From a checkpoint of a small transformer trained on Wikipedia.
Architecture: learned positions, no biases in attention or MLP, tied embeddings.
Training: 577M tokens, 8800 steps.
MLP neurons of a small language model. Each row is named by its layer, matrix (up: input weights) and neuron, and shows model dimensions 170-297. Each number is 128 + 24 x the weight over its row's rms, rounded and kept within 0 to 255.
A block is one neuron, or neurons of one layer that tend to fire together. After each block is what it responds to, as a language model described it from the Wikipedia text at the highest values.

L4.up382 [109 162 143 133 165 142 103 139 133  82 101 216 160 127 125 104 147  96 173 158 130 113 126 154 125 103 124  96 173 108 130 122  99 143 117 157 145 128 158 162 119 143 120 119  99 146 119 102 159 109 144 141 132 162 101  85 139  99 138  99 120 112 109 146 126  56 126 136 110  90 107 100 127  96 139 156 116  83  95 133 107 112 119 133  93 115 111 120 141 163 145 152  76 140 168 109 163 161 155 129 133 149 130 141 112  68 143 110  73 130 147 139 116 116 123 118 149 130 141 117 148 156 146  78 141 129  74 114]
L4.up1045 [108 103 124 130 147 174 112 143 170 144 114 153 122  97 136  59 120  92 109 137 132 164 149  99  76 120 143 114 148 139 141  93 186 105 154  95 142 126 174 116 106 139 153 145 133 107 128 130 133 112 164 120 102 111 144 129 120 143 142 116  91 157 111 129 135 113 166  89  94 142 172 120 123 146 140 129 123 129 154 178 112 117  56 117 120 100 126 155 118 141 128 130 153 127 130 150 102 171 130 127 140  97 147 136 111 131 126 108 109 148 152 145 115 120  81 107 156  66 105 120 154 127 129 168 145  99 118 121]
L4.up1321 [160 129 120 173 112 171 125 117 181 152 144 119 115 126 130 134 181 109 145 116 129  85 148 106 146 126 112 129 137 148 125 149 146 121  82 141 133 114 134 120 122 135 147  82 143 121 132 108 138 124 125 114 133 182 128 128  78 172 135 152  93 107 154 111 217 130 125 117 126 172 109 160 141 136  98 153 153 122 164 114  94 101 127 102 124 123 112 164 156 182 158 121 116 144 116 102 158 151 114  53 113  93 101 137 108 116 146 165 168 123 131 107 104 112 132 131 144 118 162 160 148 113 138 131 129 140 148 116]
L4.up1959 [127 132 152 129 155 129 112 143 111 102 148 118 119 158 130 115 130 158 127 130  70 129 156 121 131 124 172  92 149  64 159 137 139 134 106 153 116  90 158 125 158 146 146 148 133 159 100 153  72  98 102 143 100 153  98 103 110  97 133  97 112 158  78 114 136 102 151 160  94 111 116  85 152  90 143 131 110 136 155 140 151  96 140 104 122 142 131 126 121 147 154 120 144 134 140 112 145 121 106  83 174 105 105 122 137 130 131 107 132 137 135 108 121 132 141 131 152 152 112 160 163 120 121 160 151 135 156 139]
L4.up2279 [ 99 146 106 143 160 165 159 111 168 110 116 128 111 109 110 117 140  89  82  91 140 108 145 173 133 148  90  97 130 102 144 159 151 117  83 165 110 139 115 175 107 128 140 115 154 101 108 138 128  94 133 158 126 111  71 120 124 132 127  85  97 162 119 104 118 120 183 171 155 158 118 107 119 151 124 126 134 154 170  78 107 133 107 158 117 122 184 135  94 128 143 119 103 118  91 147 149 186 180 139 141 172 132  85  88 135 157 156  85 133 131 135 128 130 159 163 143 154 141 127 156 118 148 152 118 137  79 129]
L4.up2419 [112 120 159 124 124 129 167 106 136 125 150  93  99 148  98 107 118 127 116 126 196  79 118  94 130 120  91  79 132 103 127 121 145 161 138 144 116 129 120 154 101 121 116 107 153 161 131 132 125 129 150 141 124  94 158 130 112 129 101 124 135 128 114 127 137  93 125 133 115 155  96 148 113 109 139 129 214 162 121 128 171  81 111  95 122  95 108 134  83 141 121 101 125 137  84 135 127 124 156 147 135  93 158 130 146 135 167 122  65 155 175  97 136 129 151 133 136 165 140 146 133 141 157 148 152  86 132  99]
L4.up2547 [111  78 105 116 158 178 135 127 140 151 171  82 156 136 145 147 160 145 114 110 141 111 100 122 121 140 102  62 112 117 119 119 126 186 112 110 116  93 147 159 145 110 150 125 167 157 155 140 115  99 110 120 154 135 107 151  96 129 103  96 112 130  96 112 112  87 138 103 156 138 173 137 103 137 125 110 164 160 187 112 128 136  95 101 162 142 157 167 130 165 103  75 124 112 113  97 113 183 105  92 110 121 109 139 120  94 162 135 145 148 129 136  55 131 118 138 159 154 113 128 152  70 122 132 126 125 150 158]
L4.up2690 [111 144 124 130 134 130 146 103  98 123 155 125 151 158 154 115 143  86 103 165 132  97 138 129 115 120 133  77 161  95  90 153 131 101 149 183 135 101 138 195 114 169 183 117 129 128 126 119  92 136 140 147 119 114 157 150 106 160 160 133 134 115  74 110 129  90 132 106 100 179 163 129  72 107  79 188 118 137  92 134 113 160 112 148 114 131 142 135 155 157 135 163 144 145 143 118 143 162 102 167  98  79  88 152 134 156 141 146 125 111 137 152 111 103 109 112 119 120 128 117 120 162 154 126 138 142 148 165]
Description: Hyphens, colons, dashes and decimal points placed right after a digit that join it to a following number or word, as in 3:56, 7–6, 2.6, 60-GHz; also hyphens inside compounds like multi-cellular.

L2.up25 [121 111 137 163 132 119 124  83 175 140  96 148 104 126 138 134 121 133 106 139 133 154 121 109 104  86  97 108 125 147 107 117 122 107  88 127 132 141 129  98  86 100 155 121 105 135 101 118 113 139 126 185  95 141 110 127 105 133 172 159 159 142  88 137 110 116  93  95 103 139 128 102 108 107 122 153 162 145 133 153  88 109 118 144 149 124 175 153 126 165 156 128 128 109 184 142 142 147 131 111 150  83 149 139 171 147 133 132  96 110 131 125  66 125 103 134 134  90  97 165 140 132 147 102 113 151 145 146]
L2.up82 [161  85 160 135 149 151 123 142 162 136 103 119 128 147  91 108 136  79 125 160 157 151 177 127  92 123 105 128 172 145 194 135 140 166 154 108 114 133 121  83 158 160 160 123 111 127 142 102 163 102 133 167 133 156 129 116 120 133 131 135 105 155 132 125 183 110 166 118 126 174 155 118 109 147 139 158 163 158 178 141  96 121  78 140 105 106 145  65  93 149 118 134 141 177 111 175 161 151 128 162  88 116 101 123  98 151 124 123 100 127 158 149 131 112 129  84 169 131 124 119 121 181 121 168  95  92 118 108]
L2.up151 [ 86 115 150 133 118 143 124 139 189 134 148 117 129 132 101 133  95 132  63 119 156 135 163  87 128 137 146  87 139 108 152 113 113 169 158 152 172  87 136 122 142 144 143 120 113 184 165 108 145 118 151 149 120 144 108  99 118 116 162  84 135 161 133 125 127 103 132 123 190 136 142 113 126 153 158 136 159 186 144 157 150 115 102 126 132 137 150 141  96 108 134 140 117 153 129 102 136 138 118 138 174 149 107 124 138 144 128 110 107 135 116 138 121  91 154 139 195  85 146 141 105 126 158  93 141  97 147 116]
L2.up346 [119 145  99 128 143 123 154 167 158 103 148 126 134 141 106 130 112 121 137 118 134 135 198 156 104 176  79 103 132 143 126 161 143 111  95 135 114 146 104 124 123 130 132 111 130  98 120  87 147 118 150 116  99 123 104 140 132 116 150 140 142 117 135 117 103  95 168 129  99 173 143 152 131 143 113 164 145 129 110 120 111  88 144 120 113 151 152 135 173 137 168 133 183 147 104 157 135 109 149 128 131 100 176 123 129 101 204 145 143 113 135  96 109 103 149 130 157 146 141 134 166 163 129 136 119 135 133 111]
L2.up348 [110 109 115 121 129 144 136 125 157  99 125 157 137 129  87 162 157 164 132 156 117 110 152 111 133  98 114  81 124 118 114  99 162 127 123 118 136 130 101 134 126 115 119 147  69 109 100  99  95 104 129 115 115 113 140 155  95 121 124 140 124 159  88  90 169 129 157 114 151 124 150 169 134 137 157 135 154  83 140 123 107 127 156 142 110 132 146 142  97 153 120 146 149 128 131 133 107 180 125 172 122 128 144 105 105 132  66 121 162 162 131 112 115 141 120 131 175 135 142 165 128 145 152 105 164 112  97 145]
L2.up686 [119 124 106 152 162 180 110 129 159 141 146 154 148 130 136 140 129 171 106 132 102 134 110 101 135 101 137  75 120 124 138 147 136 167 138 115 130 144 116 126 151 143 175 105 121  94  88 114 168 131  92 157  82 125 116 103  95 118 122 118 131  92 105  79 105 122 170 112 157  82 128 140 119 131 112 125 111 155 143 141 109 130 130 154  90 115 136 153 108 151 101 149 124 145 143 126 146 151 106 148 147 141 150  97 159  96 103  84  96 125 128 146 114 115 124 136 152 104 125 142 116 142 167 148 182 137 142 137]
L2.up1849 [159 126 141 118 102 133 127 136 144 155 155 112  97 142 130  96 124 140 110 179 118 105  96 112 137  95 141 118 165 126  70 115 128 153 124 150 113 106 107 129 106 124 115 164 105 106 133 178 128  94 100 101 137 166 148 143 120 159 139 161 126 136  91  98 133 104 132  85 105 139 147 112  95 146 130  96 127 131 111 103  93 101 145 163 179 100 112 133 107 130 117 132 102 189 132 120  79 120 113 122 127 142 100 164 160 101  87 125 111 142 157 109 153 112  78 120 174 111 102 135 151 150 115 112 126 125  91 143]
L2.up2336 [114 152 103 129 142 166 157 111 152 142 193 140 121 126  91 133 166 111 116 144 126 119 147 105 129 134  90  97 100  84 104 132 146 176 138 115 125  88  75 151 105 121 123 148  68 116 107 124 112 138 127 133  95 163 126 131 108 156 150 157 140 154 117 149 137 138 175 113 128 158 130 140 105  68 100 113 127 141  93 147 151  91 120  93  99 106 160 131 133 193 129 122 145 130 128 126 128 130 141  76 141 131 144 110  90  53 107 154 133 154 158 142  97 143 119 109 153 111 104 122 110 122 119 145 169 127 150 124]
Description: Hyphens joining two parts of a compound or code inside a word, such as one-year, B-1, al-Tawhid, self-assembly, or surnames like Defensor-Santiago.

L2.up353 [107  85 148 124 118 124 124 168 102 124 116 188 123 115 137 111 140 108  81 112 137 125 124 180 149 140 130 150 152 129 102 136 141 144  94 121 128 146 150 174 146 122 153  90 136 135 130 126 109 118  88 133  91 124 151 171 102 130 125 135 101 126  89 114 101 144 130 107 107 128 128 140 156 141 171 145 167 121 109 146 111 159 110 128 147 131 153 126 109 132 154  99 120 119 160  95 106 150 153 124  89  79 122 104 134 163 133 143 149 123 166 113 156 123 140 147 141 116 187 123 115 156 133 111 166 128 117 139]
L2.up476 [120 115 149 100 115 127 108 118 136 146 121 120 101 145 112 138 133 165 118 143  79 147 163 105 146 128 116 122 165 151 121 126 124 113 109 162 119 151 173 140 163 112 141 115 130 132 149 165 100 168 137 137 113 129 148  97 117 113  92 148 178 159 119 124 139 146 102 132 111 140  78 125 137 121 111 171 113 158  71 117 147  94 117 141 161 165 116 108 143  94 102  90 118 157 134 147 113 166 126 151 125 128 165 112 140 112 161 127 161 150 146 133 138 125 150  99  70 125 121 144 128 119 145 156 124 118 136 132]
L2.up815 [118  95 151 100 113 166 139  90 156 156 135 125  80 111  99 103 124 160 166 136 110 171 119 174 133 146 144 140 146 132 144 115 123 129 136 111  43 105 176 110 152 149 123 115 160 122 111 124 159 130 128 102 153 170 133 144 127 122 131 135 152 130 125 119 163 143 166 169 131 126 150 151 123 166 108 133 126 142 118 122 165  72 105 110  98 119 155 114 153 104 119 136  82 131 190 152 137 103 130 106 143 145 133 130  92  90 152 135 127 122  99 121 127 133 138 155  73 123 127 125 128  94 116 143 140 150 126  82]
L2.up953 [114 107 135 117 166 115 125 121 143  80 146 130 138 136 157 122 121 130 113 102 120 110  92 143 128 110 154 145 142  84 151  93 162 148 120  82 133 115  90 100 134 101 155 122 129 133  98 105 124 170 145 134 152 146 131 172 113 150 118 109 158 103  90 126 113 112 162 158 145 124 179 166 163 108 124 142 110 138 126 116  99 143 130 124 156 140 147 159 138 134 142 141 103 162 172 126 152 146 147 123 117 142 113 146 146 142 169 129 170 134 117 103 126 121 146 137 144  88 116 126  96 108 117 138 124 133 133 122]
L2.up1226 [175 154 127 129 149 143 122 173 138  88 152 147 154 175 160 101 136 108 131 134 121 144 151 139 138 162 144 107  94 137 156 120 120 126 107 112 167 124 133 130 128 130 115  81 139 115 146 136 147 113 107  99 124  95 122 155  79 110  64 106 136 139 103 146 124 134 166 126 113 115 160 115 161 130 119 158  91 153 130 145 139 169 120 143 137 145 115 132 169  96 133 120 125 124 141 105 190 128 131 104 134 112 137 107 138 127 141 154  94 125 120 120  88 160 143 114 101 107 114 149 100 142  98 128 133  92 174 134]
L2.up1301 [126 117 149 128 119 155 136 131 109  99 126 108 110 136 112 126 112 136 126 165 106 134 141 103 149 126 127 166 137 146 120 124 159 159  91  91 142 149 153  88 159  79 139  97 123  90 128 116  92 120  89 111 101 139 165 161  99 130  97 109 154 113  85 115 105 125 180 135 152  98 138 168 161 150 146 153 177 161 154 113 102 131 123 118 117 120 143  83 134 160 157 129 118 125 112 125 160 115 148  97 119 115  91 125 136 143 148 163 120 153 130  92 156 180 138 129 143  97 140 131 122 111 113 107 123 147 131 113]
L2.up2258 [131 167 139 121 194 142 141 134 157 136 131 162 133 127 101 146 172 145  87 171 129 107 155  79 174 176  79 102 139 168 167 135 137 117  96 109 122 132 168 131 112 120 133 102 142 157 120 138 133 128  94 137 104 115 111 129 110 118 170 136 173 131 107 134 137 142 170 136 138 101 120 148 113 125 122 119 100 137 130 112  78 120 155 128 120 164 131 112 122 101 141 107  95 146 114 130 155 102 144 103 120  84  83 126 156 127 104 153 105 162 139  96 142 139 128  56 152 139 141 104 120  89 136  93 139  76 121 153]
L2.up2630 [141 138 122 142  70 142 125  80 150 109 146 161 135  97 106 134 126 133  90 158 136 118 172 115 154 114 148 118  86 114 141  91 151 155 117 113  96 134 131 113 138 150 154 122  99  69 116 107 104 149 128 110 140 128 140 197 127 142  80 145 120 157  76 104 110 122 117 105 152 178 150 125 119 160 153 135 171 120 134 177  93 138 147 184 134 152 167 116 110 137 130 122 143  97 139 123 137 132 125  96 138 137 139 114 143 130 148 128 151 118 111  83 101 151 144  84 144 126 112 141  93 108  84 110 133 137 168 121]
Description: Decimal point (sometimes a thousands comma) between digits, mostly in tables of statistics, e.g. climate readings 27.9, vote shares 61.12%, coordinates 34.942778.

L8.up2275 [ 82 153 140 164  94  81 136 134 116 122 129 118 136 134 161 111  99 157 127 116 158 103 115 177  87 147  81 162 140 135 124 118 102 140 152 129  95 184 117 141 168 119 192 108  75 107 121 167 133 153 117 129 139  90 127 115 133  89 153 144 111 139  98 127 122 145 135 137 100 169 144 152 118 109  79 126 126 125 124 134 130 154 114 114 118 112 165 118  77 147 102 152 107 167 101 134 119 154 125 121 132 119 148  87 131 124 125 146 105  68 115 104 134 130 127 140 159  90 135 153 163  99 138 103 156 165 133 133]
Description: Abstract head nouns right after "the" that take an "of" or "that" complement, like possibility, interest, advice; weaker on year digits and table cells.

L8.up413 [130 164 118  92 145 147 127 120 131 107 132 144 128 153 157 152 146 133 111 192 144 107 159  94  87 124 111 136 121 124 119  87 160 172 128 102 101 112 131 159 168 112 128 109  76 139 139 143 119 120 132 144 146 124 143 149 111 152 126 106 117 113 133 115 137 160 131 155 134 158  92  86 107 117 160 123 110 149 117 143 112 129 140 129 141 128 149 145 137  68 129 125 129 152 129 144 107 113 193 163 117 130 142 152 161 124 132 122 107 139 102 126 127  95 145 150 177 149 119 146 154  73 118 118 111  82 127 100]
Description: Tokens inside a person's full name just before the surname: first names and middle-initial periods, e.g. Michael, John C., S.J.

L4.up497 [120  98 175 160 137  97 150 129  89 137  96  92 125 161 150  99 124 137 105 144 144 134 139 138 137 171 148 176 158 130 144  96 123 110 149 160 113 117 135 130 133 113  90 113  82 106 161 120 168  92 132 168  77 130 121 140 147 136 148 155 129  78 148 151  98 121 123 121 156 109 139 152 115 134 124 130 103 102 106 130 135  94 124 134  87 115 132 127 163 145 128 140 162 129 163 111 117 158 128 124 101 144 126 134 134 118 117 116 133 152  95  89 123 157 172 123 157 142 126 132 166 104 158 155 144 133 123 106]
L4.up606 [174 146 105 109 108 166 124 131 112 191 106 120 111 115 119 123 120 130  73 187 111 111 133 104 118 128 116 151 135 134  70 154 174 160 113 146 111  80  66  89 127 107  58 125 143 116 110 133 134 130 124 122 111 115 113 129  91 130 133  81 106 135 141 159 103  79 127 135 134 181 119 174 144 104 133 117 144 159 130 163  85 122  69 126 124 104 143 131  96 178 111 137 129 127 148 128 173 129  72 115 137 136 160 154 136  93 182 121 132 169 138 150 141 142  90 116 114 160 130 118 152 119 101  70 159 101  88  56]
L4.up1032 [152 152 185 129 137 142  96 130 141 150  91 137 130 111 105 120 129 119 131 144 100  77 115 179 162 107 160  95 142 129 124  90 157 157 110 125  74  83 131 133 116 136 118 132 143 164 110 136 147 178 132 157 124 106 135 162 130 167 125 109 149 127  70 152 150 130 137 114 142 172 139 137 157 159  82 138 174  95 126 130 103 136 111  67 114 134 117 106 120 166 122 133 174 167 115 141 159  76 104 125 104 117 140 110  74 141 161 124 140 157 133  84 171 159 119 153  54 137 132 132 109 137 127 141 148 119 163 153]
L4.up1556 [126 141 115 128 185 166 134 171  94 124 103  97 127 126 122 145 120 147 106 160 142 158 110 161 142 145  92 157 124 152 113 104 136 138 118 139 136 118  81 133 134 136  99 159 142 139 110 106 115 112 131 115  95 125 108 124 142 158 123 117 119 122 101 128 125 138 107 147 138  87 164 109 125 131  96 126 122 112 147  91 102 117 158  90 118 150 142 147 130 107 149 159 146 128 134 137 145 113  62 132 112 138 146 124 113  94 176 108 129 127 172 156 121 101 142 126 110 125 143 115 163 136 136 121 130  75 161 112]
L4.up1611 [160 162 112 127 126 164 155  95 140 166 157  84 151 130 129 127 146 123 110 116 151 137 123 175 127 144 129  88 120 128 135 129 164 153 159 164 128 139 105 142  70 101 121 136 132 157  76 127 149 123 138 131  86 123 141 113  96 161 135 113 126 133  88  93 181 115 158 124 133 171 142 130 116 141 114 135 158 127 148 110 108 124 132 136 112 122 129 129 116 123 154 142 144  98 130 106 137 111 102 127 119 129 138 158 143 108 163 119 170  92 153 100  75 138 123 134 156 144 158 132 121 133 112 152 108 116 108 146]
L4.up1616 [130 152  90 144 116 162  78 161 119 108 106  79 127 153 106 140 117 123 122 132  86 124 126 151 109  59 116 126 128 108 160 112 106 124  96 169 106 132 117 125  94  98 105 130 136 128 115 101 138 119 143 140 144  87 136 107 107 144  85 142  96 113 130 110  97 103 141 168 108 179 158 130  99 117 163  96 139 160 124 175 150 143 117 178 134  97 154  80 142 134 134 102 112 143 131  78 155 127 126 160 105 129 137 125 102 192 122 163 103 151 116 123 123 134  91 131 145 109 139  93 144  99 132  97 105  96 151 183]
L4.up1816 [105 150 122 107 124 115  79 143 108 129 113 122  98 127  90 143  89 128  98 173 109 127 106 134 154 120 134 163  93 122 143 112 136 102 108 147 127 166 115 140  87 146 132 127 126 102 111 125  96 154 113 125 107 123 160 165 125 125 128 129 105 149 130 145 117 110 159 132 102 113 151 119 168 127 112  57 115 143 147  82 139 120 124 129 135  98 137 114 144 101 118 164 116 101  86 162 159 136 128 112 115 129 163 139 116 121 103 112 176 161 104 116  85 140 109 118 122 126 147 135  90 141 127 148 168  93 119 119]
L4.up2979 [153  90  71 151 177 108 145 172 137 158 133 126 105 121 133 118 138 156 126 157 121 150 105 147 157 139 130  91 130 150 123 136 114 148 177 160 107 139 150 132 129 136 161 173 144 109 144  92  98 114  99 135 121 162 119 143 150 136 151  74 112 120 130  94 184  84 131 161 107 176 141 176 146 146  83 140 145 155 152 144 122 136 105 127 169 152 121 132  95 145 166  92 105 141 155 171 135 148 123 126 128 120  84 187 136 140 112 134  91 132 123  85 131 187 143 115 120 109 130 150 107 120 126 105 113  65 141 105]
Description: Periods after single capital initials inside personal names, such as James T. Gwathmey, Joseph L. Collins, Sr. M.; weaker on mid-word fragments like Ever-est, Prot-est-ants.

L2.up39 [ 90  92 118 133 106 127 119 120 112 127 117 143  92  92 129 118 189 133 114 143  71  98 146 104 143 125 116 134 121 135 154 160 156 132 143 139 102 115 155 127 133 154 116 101 167  95 103 112 157 154 137 103 173 109 125 174 125  96 119  96 143 142 136 121  99 141 143 111 112 111 133 111 172 125 123 139 161 163 127 144 130 131 126 140 113 105 146 138 160 168 140 173 112 102 141  74 172 102 132 136 108 145 130 152 150 133 120 104 109 124 136 156 149 124 138 103 116 127 115 118 143 134 130 106 126 115 136 150]
L2.up788 [139  98 175 116  92 165  87 143 141  84 116 145 113 138 121 120 127 118 146 117  96 125 192 108 129 123 139 121 125 147  96 115 132 104 135 138 100 157 130 158 151 113 109 130 113 153 142 155 160 124 143 149 140 143 113 133 157 128 159 107 122 161 104 142 124 112 146 157 109  98 145 155 118 134 122 152  79 138 103 138 132 161  94 117 147 171  87 147 118 146 164 136 178 115  61 110 128 142  91 125 107 104 184 143  98 144 130 100 104 144 110 156 120 134 122  86 107 126 130 171  86 100 156 110 154  96 118 116]
L2.up1885 [ 87 107 113 138  49 135 141 145 150 126 133 101 124 113 110 124 123 134 142 159  53 111 142  96 129 119  97 134 153 128 114 107 130 119 108 123  83 133 157 131 123 144 130  70  96 142 132 138 193 125 155 106 159 117 134 141 133 113  86 131 141 166 111 130 116 134 146 120  60 120 138 101 155 122 147 171 101 144 107 117 116 153 106 167 149  70 133 122 116 139 124 125 157 133 109 192 137 132 116  77 118 109 154 132 115 126  94 163 116 138 104 131 124 119 136 145 148 139 124 147 138 122 138 164 123 125 108 173]
L2.up1897 [ 90 113 114 149 104 125 109 118 180 105 152 143 165 110  68 138 129 151 152 113 113 135 135 105 107 167 117 129 147 119 157 121 121 152 120 112 116 102 159 122 146 130 105 153 138 164 118 121 136 115 145 122 140 147 127 159 106 120 134 123 107 125 127 134 102 126 155  92 148 133 151 129 103 124 154 169 142  94 123  93 136  87  98 136 110 164 152 162 107 137 128 136 110 123  88 133 119 122 133 119 153 139 134 106 186  95 126 133 116 143 120 120 139 150 138 100 113 115 128 127 100 115  78  76 118 103  96 147]
L2.up2029 [123 123 144 130 149 112 132 126 151 119 116 114 131 139 107 143 115 112 124 132 116 161  76 130 125 126 168 167 124 123 123 102 181 123 154  90  79 136 164  76 105 139 102 136 143 107 162 128 134  85 135 107 113 134 135 141  95  85 134 122 125 129 147 131  99 155 134 130 160 132  62 166 146 188 137 133 110  97 130 126 102 147  98 138 168 127 142 118 134 152 140 125 123 124  98 147 154 111 118 140  92 109 120 111 131 132  97 130 109 120 111  65 155 130 115  73 115 104 191 129 128 149 134 122  55  96 103 126]
L2.up3014 [120  94 124 140 106 106 140 121 129 116 137 135 161 112 136 154 103  99 151 104 104 145 132  93 120 168 142  85 146 110 163 129 140 110 170 162 119 124 118 120 128 134 174 100 141 132 130 143 166 139  83 109 138 126 121 145  95  83  95 103 156 122 100 126 153 133 150 119 128 145 139 128 114 134 138 126 124 111 135  78 130 134 143 154 127 131 171 176 143 128 116  67 127 142 144 156 142 123 127 123 114 113 129 141 142 157 130 135 157  80 147 135 144 118 114 106 186 109 126 129 136 136 124  83 141 123 152 151]
L2.up3061 [173 112 113 149 112 155 115 131 101 101 106 127 119 122  75 130 102 120 128 123 135 143  96 166 149 145 159 128 171 127 194  94 160 127 159 108 105 128 109  84 121 115 147  94 116 119 113  91 153 109 108 117 149 136 128 107 112 120 108 141 118 151 156  95 138 155 131 106 126 136 149 140 106  95 109 150 163 133 164 128 131 150 142 140 125 169 156  89  82 141  88 108  81 166 113 167 102 145 129  68 119 143 140 131 100 116 151  79 107 100 139 105 127 138  84 118  97  88 158 133  73 116 118 139  82 149 123 112]
L2.up3069 [138 136 144 164 117 123  75 128 166 127 174 179 144 115  78 117  99 114  98 128  94 174 130  92  92 109 102 120 167 119 111 155 153 127 116 109 135 105 131 119 100 119 110 120  86 126 101 112 138 116  89 120 119  84 127 139 151 127 145 128 101  81 109 149 109 112 152 103 125 118 105 106 123 110 123 152 105 137 112 132 108 116 145 131 131 117 114 102 139 145 156 109 130 159 127 144 112 138 167  93  99 114 152 132  98 156 134 126 150  91 160 117 115 134  84 106 163 113 106 130  99 123 182 150 103 118 109 145]
Description: Head nouns right after "the" or a possessive that name the article's topic work or entity, such as film, album, club, game, show.

L4.up64 [119 136 150 119 110 105 152 116 107 117 130  88 144 121 121 124 121 170 133 146 119  97 133 134 171 128 112  99 128 121 137 114 170 111 103  90 117 142 144 157 113 181 124  78 168 134 161 130 141 141 144 131 136 116 135 159 147  71 142 143 112  82 132 138  97 141 116 105 132 114 125 121 105 115 103 144 111 125  95  97 110 148 141  92 149 156 120 166 143 157 106 135 116 140 142 102 133 144 129 124 123  84 187 104 118  80 115 118  83  95 157 114 117 122 166  88 128 140 137 152  98 123 141 173  92 129 142  98]
L4.up189 [136 137 120 151  99 152 122 120  96 131 139 103  98 110 107 134 135 149 178 140 118 166 141 133 133 108 125 162 156 110 116 136 173 128 144 105 128 144 100  97 148 132 120 130  92 134 126 157 128 179 107 131  97 108 131 151 122 129 119 112 166 133  97 155 125 163  86 126 108 159  80 140 144 145  95 150 146 119 139 122 127 127  88 101  93 149  87 123 107 129 119 137 158 189  94 181 171 143 162 153 139 131 148 151 108 150 101 138 125 129  93 111 134 125 146 108 107 154 189 148 108 165 153 144  77 162 140 150]
L4.up395 [166 139 115 115 106 116 114 109 118 146 106 147 122 128 131 129 137 113 118 123 121 100  55 140 117  92 129 135 119 107 128  87 137  96 127 132 101 106 152  93 176 144 142 134 101 155 130 178 112  98  97 137 122 136 128 116 157  78 139  58 169 143 134 159  97 100 135 132 124 112 167 115 116  74  67 161 147 102 103 149 118 124 149 123 116 133 127 135 128 118 115  94 192 147 107 163  93 107 100 114 158 121 109 116 135 145  93 172 101 136 117 141 118  92 159  98 118 112 186 157 139 103  97  86 136 124 163 131]
L4.up763 [113 117 176 136 140 164 132 107 122 100 146 113 126 152 118 167  57 131 154  96 136 103 111 142 127 145 127 136 155 156 177 102 145  99 111 157 108 136 115  93 139 119 105 115 104 155 123 139 154 119 108 119 113 131 144 116 116 110 154 108  91 129 115 123 113 123 153 117 141 143  93  74 137 116 120 160 154 131 145 141  78 130  91 121 118  88 119 142  98 108 151 169 128 161 134 171  93 127  94 134 127  92 120  73 102 122 133 117 103 120  88 118 124  88 142 156 158 177 153 131  97 140 139 159 178 120 140 144]
L4.up1028 [137 118 115 150 124 104 170 127  83  93 175 142 102 110 138 143 132 141 141 106 156  99 121 114 125 132 118 156 112 125  87 118 131  99 131 127 130 164 127 127 143 141 126 100 106 164 156 125 144 113 127  97 117 124 152 111 142 102 171 123 183 120 149 201  94 146  89 101 109 128 138 164 126 143 129 168 110 152 117 135 114 150 102 105 134 135 125  98 153 161 145  97  88 159 128 151 158 114 133 143 108 122 181 159 146 150  75 140  97 140 100  94 131 178 130 116 141  97 134 170 129 136 108 138 162  99 132 147]
L4.up1937 [118 117 153 160 130 143 148 130 122  93 129 116 139 152 114 118  76 122 137 161 119 137 120 112 120 157 138 144 118 126 156 134 141 169 105 121 146 110 138 130 108 183 155 155  70 133 114 175 120 151 152 129 140 114 150 174 103 120 143 176 162 109 144 160 105 132 126 140 118 100 131 166 121 134 128 153 125 192 105 119 140 157 128  95 135  89 135 163 138  85 114 133 144 151 118 149 144 159 109 138  97 124 111 126 142  98 105 116 109 110  90 111 128 166  99 128 115 116 151  99 117 166 161 130  99 130 130 128]
L4.up2444 [119 152 135 151 122 122 158 110 143 118 112 121 110 127 152 153 123 144 145 134 109 118 119  72 159 124 165 122 140  88 117  88 158 135 145 173  94 155 108 104 166 162  80 122 138 138 119 163 158 114 152  85 105 132 170 129 137 116 130 100 112 151 113 135 145 121 178  87 154 103 121  88 127 121 110 111 152 167 117 102 128 159  84 132  78 106 151 130 114 180 148 123 115  93 110 136 136 166 103 139 118  78  98 126 131  83  55 126 137 120  87 115 136 124 180 124 117 137 126 137 161  97 112 144 159 135 157 114]
L4.up2916 [ 90 150 117 158 138 110 105 142 116  92  86 177 121  88  99 154 102 147 136 150 100 122 155 132 126 140  88 135 141 171 121 124  91  99 116 144  98 160 164 126 153 146 115 111 119 125 130 112 140 158 102 142 162 173 131 143 149 148 143  99 130 127  93  82  91 108 162 142 129 106 121  90 124 153  98 107 108 138 128 166  84 137 126 161 172 105 144 113 123 150 109  90 106  98  95 118 131 132 126 124 162  86 106 128 142 105 103 183 106 131 129 115 129 182 115 137 136 130 104 131 120 161 192 139 139 148 130 140]
Description: The noun right after "the" (the film, the club, the term) or the "of" following such a noun (towns of, rule of, son of).

L8.up2121 [ 89 190 121  99 147 137 154  98 165 129 124 104 208 160 124 154 132 142 118 120 124 137 110 111 157 109 126 150  93 128 125 127 123 117 102 133 137 112 190 130  87 101 150 121 139 118 128 150  94 122 113  68  89 111  88 137 136 137 121 132 155 110 122 136 134 137 159 119 108 118 174 130 112 102 100 111 141  91  85 146 171 165 133 103 142 137 106 143 112 141 119  65 143 119 138 109 138 198 127 133 151  84 152 127 124 110 124 112 117 158 151 127 113 131 167 163 133 140 123 134 148 130 146 106 138  94 104 107]
Description: Punctuation directly after a digit within a number or score, often in tables: en dashes in scores (6–0), decimal points (1.4), thousands commas (1,050), and pipes between numeric cells.